Weights of a small GPT-style language model, trained from scratch on English Wikipedia.
Size: 16 layers, width 768, 8 heads of 96 (2 for keys and values), vocabulary 9389, 104M parameters.
MLP neurons of a small language model. Each row is named by its layer, matrix (down: output weights) and neuron, and shows model dimensions 96-159. Each number is 128 + 24 x the weight over its row's rms, rounded and kept within 0 to 255. A neuron's up and down rows have the sign that makes its largest values positive.
A block is one neuron, or neurons of one layer that tend to fire together. After each block is what it responds to, as a language model described it from the Wikipedia text at the highest values.

L12.down3 [131 136 127 144 161 122 141  87 154 116  72 135 109 144  88 152  99 136 126 123 108 164 102 122  94 119 109 160 122 118 110 156 151 176 152 121  83 116 121 116 121 104  94 151 118 135 148  89 142 108  75 144 123  93 130 134 134 136  84  98 122 134 128 157]
Ordinal endings and rank words before a noun, such as 42nd, Second Lieutenant, ninth, first, main, final, greatest; also "the" before such words.

L5.down557 [147  80 153 119 134 156 158  90 132 118 115 126 148 138 178 107 114 159 142 143 143  98 107 154  87 144 135 125 149 191 115 142 149 161 145 164 137 139 152 119  96 105 149 152 148 121  86  92 130 126 124  90 129 149 117 133 134  93  88 108 131  91 118 129]
L5.down622 [141 130  76 124 136 125  90 130 136 131 129  78 126 101 139 111 118  98 124 126 158 170 127 125 129 140 154 117  96 150 132 104 124 162 100 106 145 123 159 164 126 123 132 138 114 142 148 124 159 158 113 125 119  94  63 128 170 137 139 137 123 156 139 162]
L5.down725 [115 116 145 131 171 115 137 124 133 128 151 147 112 130 147 174 128 115 144 145 160 136 169 153  97 117 136 112  97 152 155 100 111  96 138 157 124 133 131 167 154 121 135 118 145 111 136 112 121 150 116 153 116 161 118 165 142 112 130 153 141 147 126 129]
L5.down764 [125 127 133 101 133 139  97 117 121 154  94 119 147 130  98  88 124 133 166 137 133  93 138 134 138 118 151 136 150 118 137 117 111 116 130 142 163 134  93 135 135 156 142 134 119 172 110 130 127 137 132 107 136 111 114 107 127  87 142 115 121 121 124 104]
L5.down810 [ 99 152 146 105 135 125 169 138 136 140 133 103 156 117 159 130  87 116 149 121 114 123 120 130 143 113 130 160  98 136 123 134  99 142 156 127  98  96 176  86 134  90 136 122 108 132 108 123 103 112 135  90 123 130  85 114 141 110 153 150 141 129 147  49]
L5.down1182 [171 117 138 123 115 148 151 104 133 104 147 164 118 131 116 124 126 162 107 102 153 155 112  68 136 149 139  98  91 116 102 125  98 109 107 174 108 177 136 128 114 177  99 112 111 111 174 101 175 170 133 106 116 130 131 106 144 130 101 154 112 107 119 128]
L5.down1189 [104 110 138 134 152 131 107 129 126 150 123 112 102 130 125 132  72  93 141 103 130  99  81 141 117 128 118 116  96 164 136 147 150 130 139 157 109 120 126 120 147 106  99 121 104 112 131 103 131 151  91 137 153 164 151 135 129  94 109 119 110 146 147 102]
L5.down1199 [104 143  89  95 167  87 171 124 109 101 134 149 119 158 153 117 155 122 120 112 187  92 114 151  81 152 120  79  26 153 131 118 147 117 159 103 165 148 141 100 135 112 141 123  96  91 146 141 148 183 152 105 147 154 119  84 154 116 102 152 109 137 149 111]
L5.down1243 [116 164 135 161 118 127 150 131 140 133 145 163 139 144  83 103 112 132  95 145 136  90 106 145 123 143 146  90 174 133 145 169 128 151 105 130 119  78 118 129 102  92 132 161  86 147 101 142  87 132 113 169 158 171 136 131 144 128 120 193 152 108 136 105]
L5.down1249 [130 111 121 174 138 135 126 106 131 134 104 142 135 146 114 137  87 152 129 105 125 142 164 101 151 143 113 112 161 104 119 124  92 139 142 151 108 119 118 116 157 146 138 112  92 134  84 129 109 109 167 142 176 109 179 114 105 163 155 150  82 126 124 132]
L5.down1280 [106  76 128 111 110 164 145  88  80 107 163 129  98 113 120 111  98 143 167 188 130 119 161 126  93 142  85  97 142 156 126 140 153 109 127 102 162 118 163 129  81 139 114  93 155 150 112  80 100 179 118 130 131 120  98 127 110 102 115 136 143 107 114 127]
L5.down1434 [ 94 118 123 166 139 138 153 185 110 129 122  90 110 123 129 145 147 156 114 132 134 168 122 143 116 161 133 128 146 130  89 149 112 140 127 125 122 141 169 119 154 141 119 117 138 107 102 130 198 144 110 110 134 140 133 112 107 155 126 105 114 147 140 143]
L5.down1464 [118 130 133 103 132 123 115 125 154 145 137 155 123 131 143 124 100 121 113 139 163 176 197  98 127 138 140 170 139 110 127  93 182 122 129 132  82 103 111 128 133  86 126 119 126 131 111 115 106 134 181 112 128 123 138 120  68 106 142 192 110 136 145 129]
L5.down1485 [123 142 104 138 145 112  99 119 115 116 120 113 101 142 121 114 134 150 144 129  84 139 176 107 118 161 109 117 106 115 109 153 103 133 108 162 188 101 158 149 139 138 107 145  92 163 115 109 134 116 159 152 153 123 129 130 104 149 106 152 143 110 176 121]
L5.down1555 [141 143 188 117 120 145 146 126 129 110 157 151 124 151 130 113 136 138 143 109 131 162 147 175 136 113 131 147 164 126 158 147 124 147  99 127 113 137 119 137 124 145 141 137 125 147 135 129 159 110 142 156 100 123 118 136 126 130 166 147 162 103 180 134]
L5.down1756 [141 128 134 136 129 144  82 123 107 131 141 149 119  88 133 152  95 133 148 154 125 176 143 148 117 122 143  76 163 126 113 124 131 119  66  92  93 117 136 107 128 161 136 105 132 134 117 147 122  77 154 125  92 164 140 127 163 122  99 163  97 115 151 113]
The word-ending piece "et" completing a longer word split into tokens, as in Barnet, Baronet, rocket, sextet, parapet, duet; weaker on other mid-word pieces.

L5.down46 [106  86  99 131  90 125 156 148 123  79 177 124 149  73  83 130 126 190 135 141 145 144 137 117 123 139 100 119 114 107 151 157 106 125 138  69 126 118 134 100  93 115 102 184  96 111 122 121 137 151 157 134 133 152  72 134 175 101 105 120  92 152  91 146]
L5.down149 [152 155 145 152 162 125 171 137 141 152 116  96  98 156 139 114 122 126  96 134 142 113 127 141 128 133 195 111 114 157  78 121 150  98 121 159  81 114  95 150 145 164 147 112 145 124 145 108 122 123 122 145 136  99 117 156 119 110  95  69 137 131 132 144]
L5.down251 [136 133 117 117 114 129 147 151 143 118 124 124 131 145 128 138 112 120 165 149 138 115 146 167  99 141 144 146 115 157 112 117 122 141 164 138 145 123 117 136 121 117 138 118 102 138 110 132 136 136 124 102 109 148  92 145 130 150 139 140 135 113 159 118]
L5.down418 [137 123  86 103 113 143 143 154  75 141 150  99 119 131 178  92 134 113 132 119 119 106 134 110 160 121 153 156 124 169 132 167 122 147 138 136 141 105 101 128 130 137 138 152 121 139 114 154 146 126 122  88  88 160 122 142  86 102 180 103 131 138 138 116]
L5.down500 [103 132 151 130 142 146 135 102 124 129 108  96 144  77  99 110 180 109 156 131 135 106 130 106 122 110 132 148 117 122 157 113 102 176 156 113 119 147 173 162  96 130 110  79 141 163 115 134 124 144  84  99 150  86 145 133 152  74 139 115 137  90 104  90]
L5.down588 [ 90 139 162 115 137  95  92 123  78 102 126  87 114 118 143 112 119 150 186 139 161  97 138 148 142 114 170 149 117 169 107 150 119 132 112 126 115  98 146 133 120 138 103 116 118 127 100 116 155 152 164 125 178 124 115 181 143 142 121 121 149 130 139 134]
L5.down604 [105 119 103  95 122 116 128 106  92  89 130 108 134 106 127  95 183 137 160 111 143 136 128  90 175  99 151  89 140 106 127 110 145 148 119  82 131 101 166  78 144 145 109 136 132  99  99  98 142 134 174  83 131 142  82 160 106 117 150  78 133 130 121 162]
L5.down645 [158 134 143 115 169 120 133 157 107 162 126 167  95  85  98 167 129 127 130 120 105 139 156  94 154 129 126 140 134 107 148 107  75 128 140 136 111 155 137 109 122 138 128 131 144 117 163 103 126  84 139 112 143 153 124 138 168 115 159 130 131 113 125 119]
L5.down677 [126 115 101  90 129  96 121 129 143 125 133 148 132 172  84 117  94  86 126 135  85 124 125 135 151 120 141 116  89 123 129 136 127 100 147  93 135 133 109 156 180  87 127 105 118 105 120  97 101 163  84 173 111 153 172 122 151 128 122 126 130 148  91 114]
L5.down741 [143 148 110 141 116 121 116 141 150 108 112 107  94  99 130 125 128 151 133  73  89 127 102 146 127 180  97 164 103 107 102 136  56 111 132 125 152 151 150 142 146 150 126 106 157 131 144 131 179 150  70 146 143 104 138 127 111 115 135 125 144 138 158 179]
L5.down775 [145 123 132 164 125 141  96 141 156 144 111 169  77 106 143 127  43 128 113 134 133 152 171 122 124 113  99 116 123 133 130 168 152 144 106 131 141 163  89 119 103 148 130 100 117 162 126 109 135 114 144 115 150 179 130 129 131 139 128 131  94 134 107 145]
L5.down866 [134 136 136 110  92 118 100 128 140 148 135 132  89 104  58 148 121  81 131 128 138 121 159 133 135 137 124 115 135 104 108  86  93  86 157 124 166  87 134 124  93 111 112  88 109 138 141 135 127 118 154 113 146 142  93 124 125 125 169 139 140 151 149 140]
L5.down1066 [117 148 127 115 154 141  94 140 121 106 124 111  96 121 157 158  82  90 122 110 113 125 110  76 129 120 136 134 133 157  84  98 107 164 128 141 133 109 121 121 112 104 136 139 111 119  95 149 118 109 136 136 139 162 101 148 134 157 123 102 115 129 124 114]
L5.down1423 [106 106 104 110 129  99 139 149 110 126 117 163 164 180  62 139 112 135 135 146 134 114 155 150 134 117 133 104 153 114 131  92 122 118 134 117  96 105 148 144 150 117 132  96 119  97 137 105  79 124 121  98 185 164 145  92 107 113 125 121 159 142 111 135]
L5.down1481 [175 136  87  99 148 155 114 135 101 124 110 107 124 127 119 129 168 130 106 144 128 149 130 129 129  96 133 124 106 113 181 111 134 106 137 166  83 118 121 150 122 178 119 128 174 128 126 130 136 127 131 114  90 184 110  86 116 152 128 115 108 119 149 175]
L5.down1566 [141  87 144 134 185 124 133 154 126  85 138  82 161  64 131 151 157 145 145 159 118 154 170  94 154 134  70 147 151 132 143 112 153 115 139 114 148 124 157 107 119 156 119 126 100 145 118 158 137  84 129 130 118 124 138 153 130 131 111 111 136 119 142 134]
Short letter pieces inside split words, mostly names and foreign words, e.g. "ra" in Damrau, Sandra and Praha, or "l" in eclipse and black; also apostrophes.

L5.down77 [122 112 135 143 143 135  99 151 138 179 148 134 124 132  98 128 123 139 119 122 159 125 115 148 127 148 114 125 111 153 136 128 133 138 155 137 111 117 135 143 114 118 148 133 149 116 126  99 155 148 166  94 128 104  92 123 129 116 145 122 147 100 153 145]
L5.down224 [131 152 135 144 139 141 160 163 111 109 141 107 151 160 110 131 122  87 138 103 126 166 147 139 124 132 147 188  96 106 122 108 113 104 129 105 143 133 120 135 158 115 138 136 114 147 119 147 179 128 106 112 158  98 133 164 120 129 161 139 155 159 107 140]
L5.down306 [ 98 150 142 123 144  94 132 125 104 132 112 125 145 108 100  92 119 166 177 116 116 112 122 135 117  86 114 112 131 135 152 101  84 176 167 135 141 128 142 152 141 131 104 137 110 132  95 106 136 144 170  92 146 126  84 177 131  98  86 132 154  91 150 104]
L5.down314 [115 146 130 134  87  66 117 100 125 130 117 151  67 136 103  92 130 128 154 165 109 106 123 142 127 168 112 129 119 119 127  79 132  98 164 127 106 102 146 137 104  94 100 131 163 108 157 106 138 106 117 131 134 159 134 184 113 118 120 108 169 130 148 135]
L5.down351 [124 144 121 145 111 123 150 109  82 144 138 183 124 109  87 112 154 118 146 107 173 139 161 179 137 125 114 138 102 160 128 130 136 135 118  97 115  68 174 123 131 108 148 136 156 123 117 166 124 161  98 142 108 163 146 144  96 129 138 115 138 135 136 133]
L5.down449 [127 123 152  91 161 110 110 129 128 102 115 130 102 120 122 128 105 129 138 108 122 170 102 110  95 173  89 133 130  95 112 135 146 141 106 103  59 115 161 116 139  97  74 123 110 135 111 129 152 164 136 121 111 115 131 149 111 152 108 101 130 154 134 152]
L5.down489 [ 94 140 146 160 149 150 149 120  68 150 148 166 111 144 149 134 122 155 137 107 125 158 150 108 160 105 143  99 164 125 149 136  98 122 136 104 132 142 140 136 130 123 102  95 126  80 109 101 134 116 108 149 154 131 120 114 136 146 153 118 153 110 180 142]
L5.down493 [162 111 150 161 107 129 136 115 107 119 154 118 122 147 128 125  92 117 166 120 127 178 115 102 106 135 129 107 113 132 117 105 106 117 144 180 161  97 162 133 136 108 100 114 126  94 130  92 130  95 130 170 172 118 162 118 129 159 113  88 153 156 138  98]
L5.down609 [135 155 120 130 144 133 120 144 144 125 121 117 138 109 159 151 128 130 119  91 167 146 104 110 125  77 107 157  93 116 151 160 146  84 103 151 144 129  98 156 147 162  83 133 166 148 149  77 129 142 146 164  81 127 145 112 110 182 132 130 150 126 146  98]
L5.down688 [119 102 139 176 144 129 121 109 102  94 100 159 124 139  90 112 125 121 156 146 127  97 108 141  94 108 108 134 116  66 165  97 108 146 134 137  80 153 119 118 125 146 142 141 100 152 109 127  93 117 130 125 125 139 139 176 148 146  68 176  97  91 135 136]
L5.down691 [103 142 159 129 127 120 137 111 118 134 122 132 132 137 106 124 120 121 184 146 161  98 128 128 130  94  98 119 168 154 135 128 120  73 122 127 147  84 132 142 120 131 110 140 121 154 125 133 161 148  92 108 131 127  75  95  54  48 108 183 144 153 104 101]
L5.down1162 [188 121 187 105 147 100 120 136 139 106 133 105 160 129 138  74  95 124  60 117 117 142 152  96 105 113 110 140 144 155 128 138 113 141 122 132 130 100 160 127 110 120 102 164  70 126 111  94 159 156  74 125 108 129 117 132 110 126 161  98 153 115 119 137]
L5.down1346 [ 80 109 131 153 119 150 123 160 108 152 173 101 118 137 168 130  85 127 169 100 157 147 187 106 143 160 149 100 135 135 129 166 113  95 119 145 151 133  93  95 122 152 118 147 166 111 144 146 169 105 138  96 158 108 136 133 130 102 137 151 154 150 106 133]
L5.down1510 [132 160 112  94 134 107 161 120 146 130 130 124 109 157 174 115  97 135 160 174 164 124 137 110 144 126  93  93 165 160 128 130  71 126 133 145 121 156 140 119 126  89 140  97 105 147 140 167 117 117 132 146 137 104 137 114 132 148  92  82 111 127 125 140]
L5.down1637 [158  95 110 135 164 120 149 114  76 120 183 115 139 135 119 153 166 144 105 142 138 163  76 112  89 133 136 153 107 110 167  92 123 169 136 116 137 115 133 135 151 156 142 170 128 121 102 146  92 156 131 130 156 108 123 118 160 146 125 120 148 119 121 126]
L5.down1679 [ 96 104 120 128 135 125 155 139 132 134 156  89 120 109 125 124 153 126 172 105 114  96  78 115 146 117 137 157 102 113 122 118 131 152  94 150 111  65 155 164 150 126 121 144  93 125 123 150 156 140 101 106 136 105 101 183 111 135 139 130 128 122 129 102]
Mostly the piece "nd" after a digit in ordinals (2nd leg, 32nd, 2nd Baronet) or inside syndrome/syndicated, plus other mid-word fragments (do-ct-ors, B-ear).

L9.down69 [140 121 119 129 102 113  94 111 173 162 120 106 116 120 100 142 122 150 146 164 176  93 108 133 167 111 113 152 150 190 141 157 159 105 122 136 109 181  85 136 145  99 131 146 171 124 162 152  98 114 120 106 124 115 143 140 167  97  94 124 159 159 145 100]
L9.down693 [123 154 132 162 121 148  88 121 127 165 139 164 145 133 168 127 117 143 155 145 129 106 135 143 135 134 126 101  96 179  53 143 121 175 113 161 143 131 136  83 166 160 172 118 109 156 112 127 126 135 126  89 127 198 105 112 123 112 116 138 137  98 154 152]
L9.down1633 [138 129 103 122 177 164  97  99 118 152 143 108 123 107  96 114 150 119  84 128 138 183 148 107 116 141  94 173 151 163 149 124  97 110 142  84 138 115 115 136 147 135 137 147  89 104 145 173 151  88 120 108  96 138 121 124 161  88  81 135 133 158 119  91]
L9.down1706 [ 84 170 128 146 115 110 134 113 135 122 172 118 105  97  98 126 125 153 137 122 116 152 100 137 105 122 151 160 112 107 108 144 116 134  93 121 157 167  67 146  73 138 115 132 126 115 128 124 110 140 112 104 118 139 136 128 152 121  86 147 114 157 155 109]
Second word piece right after a split-off initial letter, mostly T, as in T-et(rahedral), T-et(rarchy), T-orn(illo), and other mid-word fragments.

L9.down724 [135 129 168 143 159 129  87 123 143  77 101 148 133 173 131 164 137 157 151 174 154 145 130 135 115 146 133 122 115 117 133 106 162 113 143 189 153 169 121 130 116 137 133 102 122 109 126 147 165 135 103 155 135 131 115 140 139 156 111 121 140 164  89 147]
L9.down746 [111 148 120 154 142 147 137 108 157 124 152  73 170 155 123 129 125 149 147 125 115 121  85 129 127 144 114 134 135 167 125 144 118 123 124 115 121 144 104 156 116 163 130 118  96 129 148 124 125 154 114 158 124 110  99 145 105 103 132 109 106  93 118 120]
L9.down1351 [153 136 130 126 156 123 131 133 141 127 129  95 132 152 135 123 123 148 125 140 126 110 118 107 126 185 122 130 112 143 120 110  78 142 110 126 137 137 113 129 161 142 102 105 101 104 124 135  90 173 178 123 146 125 170 149 131 107 113 116 117 166 133 169]
L9.down1504 [ 90 122  97 160 110 144 159 111 119  98 113 115 124 124 117 166 151 109 120 153 166 135  96 119 139 115 115 152 149 127 158 145 121 115 136 125 165 103 113 119 157 135 122  78  91 131 102 128 165 154 154 112 115  97  92 128 116 101 120 141 118 151 142 142]
Ordinal suffixes after digits or number words, like th, st, nd, rd (1st, 25th, eleventh), plus ordinal words like second, third.

L12.down536 [163 149 134 138 124 127 179 143 120 166  89 141 148 130 143 105 135 121 150 122 160 147 142  99 114 121 119 125 151 129 128 131 135 107 151 119 134 119 128 108 110 140 130  83 160 134 102 132 114  92 168 104 136 146 121 102 146 159  98  94 138 142  91  96]
Word-internal pieces like ent, et, est, d, t inside names and foreign words (C-ent-ral, Val-ent-ine, Soci-ét-és), plus occasional and/but.

L5.down203 [ 94 148 153 139 130 125  94 163 125 127 140 151 101 103 117 101 101  95 105 122 152 168 150 157  72 124 102 131  85 118  93 121 169 127 119 128 146 118 127 111 173 145 150 111  81 144 153  82 130 152 117 199 143 123 117 148 145 133 127 137 125 133 122 104]
L5.down339 [119 103 104 168 100 145 101 147 103 146 129 158  86 110 130  77 158 111 118 145 125 148 135 106 151 149 108 151 161  96 105  84 135  98 178 145  87 103 109  92 133 185 112 157 121 148 120 157 125 137 112 109 125 131 158 122 157 156 158 143 166 115 159 148]
L5.down543 [145 114 122 113 110 130 116 157 128 150 155 131 151  86 136 137 109 121 114 158 152 127 103 168 140 133 119 121 111 134 136 125 138  90 108 106 130 110 149 172 133  85 153 144 161 128 116  96 135 136 135 142  85 150  95 159 120 119 180 151 113 147 164 136]
L5.down556 [129 156 160 120 120 126 114 127 174 105 157 151 105 122 165 136 123 106 120 131 180 111 113 158 110 118  87 135 123 101 162 157 148  88 127 149  99 113 126 137 112  92 104 128  89 143 111 126 119  96 125  95 128 132  82 107 119 115  98 141 151  93 101 155]
L5.down573 [125  92 100 156 124 120 163 132 136 107 128 151  78 129 122 118 133 127 143 106 110 141 137 110 162 157 137 124 114 149 111 132 143 121 127 153 118 124 110 157 186 131 141 156 141 147  94 160 107 155 139 123 118 134 160 159 132 135 130 144  88 140 130 156]
L5.down626 [130  89 135 100  79  99 122 125  68 129 113 155 153 162 105 131 130 132 148 116 102 110 157 126 112 118 115 130 130 109 147 106 130 129 127 107  84 108 173 169 100 119 148 128  90 132 123  73 127 136 139 104 120  99 131  88 130  97 134 118 149  95  83 117]
L5.down787 [109 116 168 160 165 175 139 128 154 138  99 133 146 123 143 134 151 131 122 155 141 108 127 123 122 153 113 154 136 108 100 118 120  93 163 151 143 147  98 122 156 140  96 156 155 163 142 122 144 115 127 108 168 142 146  83 122 118  87  95 125 126 125 105]
L5.down962 [130  92  94 143 161 164 128 130 112 123 141 148 132 107 143 130 162 150  97 143 192 122 114  90  83 115  89 139 130 129 125 167 147 139  93 132 119 173 114 146 157 106 125 164  65 135 138 145 136 131 130 149 131  86 191 148 120 126 134  88 134 143 117 118]
L5.down999 [120 111  99 134  97  96 109 145 124 145 106 160 116 142 143 136 159 136 179  69 143 138 104 130 115 121 112 168  87 118 121 129 124 138 128 104 116 152 147 128 136  77 152  78 112 152 136 119 135 143 118  89 126 116 180 161 153 126 173 122 158 129 131 133]
L5.down1034 [143 145 127 143 164 145 143 145 165 134 101  96 116 153 156 146 188 129 131 124 156 117 180 140 128 151 132 118 136 130 136 144 197  98 144 112 117  97 106 107 128 147 118  85  77 110 114 137 167 138 110 126 124 144  89 103 139  91 118 110 142 134 139 123]
L5.down1092 [121 142 135 104 156 172 149 109 125  90 132 104 151 145 181 144 132  78 146 122 130 171 121 140 130 112 103 112  75 148 105 108 111  95 138 133 127 132 174 115 139  95 147 126 151  86 125 111 136 163 126 110  95 107 164 123 160 125 153 124 113 122 168  97]
L5.down1230 [129 115 127 128 151 191 107 127 142 152 154 105 139 158 136 110 189 134 103 107 143 116 123 142 146 137  98 123 113 132 119 121  90 118  86 116  88 115 164 130 127 128 129 128  93 118 105 136 120 141 147 144 149 105 104 103 133 104 133 160  97 146 136 142]
L5.down1345 [129 105 146 128 145  96  84 150 110 121 109 131 135 124 130 129 146 135  54 128 130  90 172 134 140 125 110 131  82 161 123 128 159 141  91 114 113  79 160 164 142 118 146 112 101 164 133 131 128 128 154 145 115  73 128 133 152 114 145 130 148 122 136  69]
L5.down1587 [ 87 123 120 117 136 141  85  96 124 150 165 135 107 103 152 138 134 135 145 158 186 120 119 135 158 106 144 141  79 117  62 112 119 116 139 120  96 123 106 152 164 144 162 125 120 136  95 111 129 172 189 112 122 136  74 136 142 112 142 108 154 125 113 175]
L5.down1726 [116 127 132 126 157 155 140 116 185 105  84  97 110 178 113  87  96 107 133 121  92 135 107 127 125 125 144 120 107 167 122 142 135 161 144 129  95 132 102 122 109  85 114 108 126 102 116 156 165 146 149 145 152 105 161  94 107 125 146 167  97 134 148 153]
L5.down1739 [ 73 110 126 103 113 128 127  99 162 163 117 143 107 152 124 147 130 168 159 108 145 122 125 142 136  99 166 139  98  98  90 100 130 179  65 158 110 155 145  83 156 112 145  94 103 147 112 120 127 101 105 127 147 143 136 133 123 161 153 124 144 140 133 122]
Word-piece fragments inside names, most often "ah" (Lahore, Susannah, Sabah), also "ank", "j", "al"; weaker on standalone " two".

L9.down740 [120 167 130 115 137 112 183 120 175  93 121 135 124 144 123 147 116 137  81 162 139 109 150 108 138 119 129 107 140  91 131 134 147 158  56 118 135 124 138 135 141 145 136 153 127 138 148 154 152 161 105 138 123  85 111  98 130 162 120 133 138 116 134 107]
L9.down1036 [119  77 117 121 118 112 149 119 125 125 111 112 122 149 122 151 126 126 120 115 132 127 142 135 196 119 145 122 112 161 119 162 138 178 165 142 159 188 159 148 167 104 138 121 122 139 151 143 111 132 133 119 146 133 156 142 127 125 112 120 127 103 117 143]
L9.down1117 [125 134  79 192  93 144 142 102  87  99 129 121 148  99 146 140 134 121 101 118 117 141 126 118 167 126 139 175 122  93 160 127 141 131 145 134 100  75 162 137 145 117 155 136 113 123 114 100 121 135 122 125 126 188 150  78  78  81 109 126 147 116 121 107]
L9.down1416 [127 131 142 129 114 148 127 118 131 119  98 108 109 110 105 111  79 125 111 163 132 138  94 122 102 158 128 120 118 117 157 141 105  88 131 186 143 122 131 136  88  98 133 151 168 119 187 117 101 128 106 114 123 101  83 133 113 127 118 127 145 103  88 153]
Later subword pieces inside split proper names and rarer words, often -ra or -y, e.g. Chop|ra, Dam|ra|u, Bab|y, Goup|y.

L12.down1644 [146 113 151 150 126 139 180 134 125 121 117 142 148 158 146 153 140 126 102 114 116 199 131 146 120 123 143 100 117 103 105 117 115 124 111 112 160  87  80  73 160 120 147 108  88 128 103 168 135 145 114 149 119 151 159 163 121 128 163 151 164 117 126 106]
Subword pieces inside foreign proper names, mostly surnames and place names in tables and lists, such as Chop-ra, Simut-oga, Abter-ode, Sheherez-ade.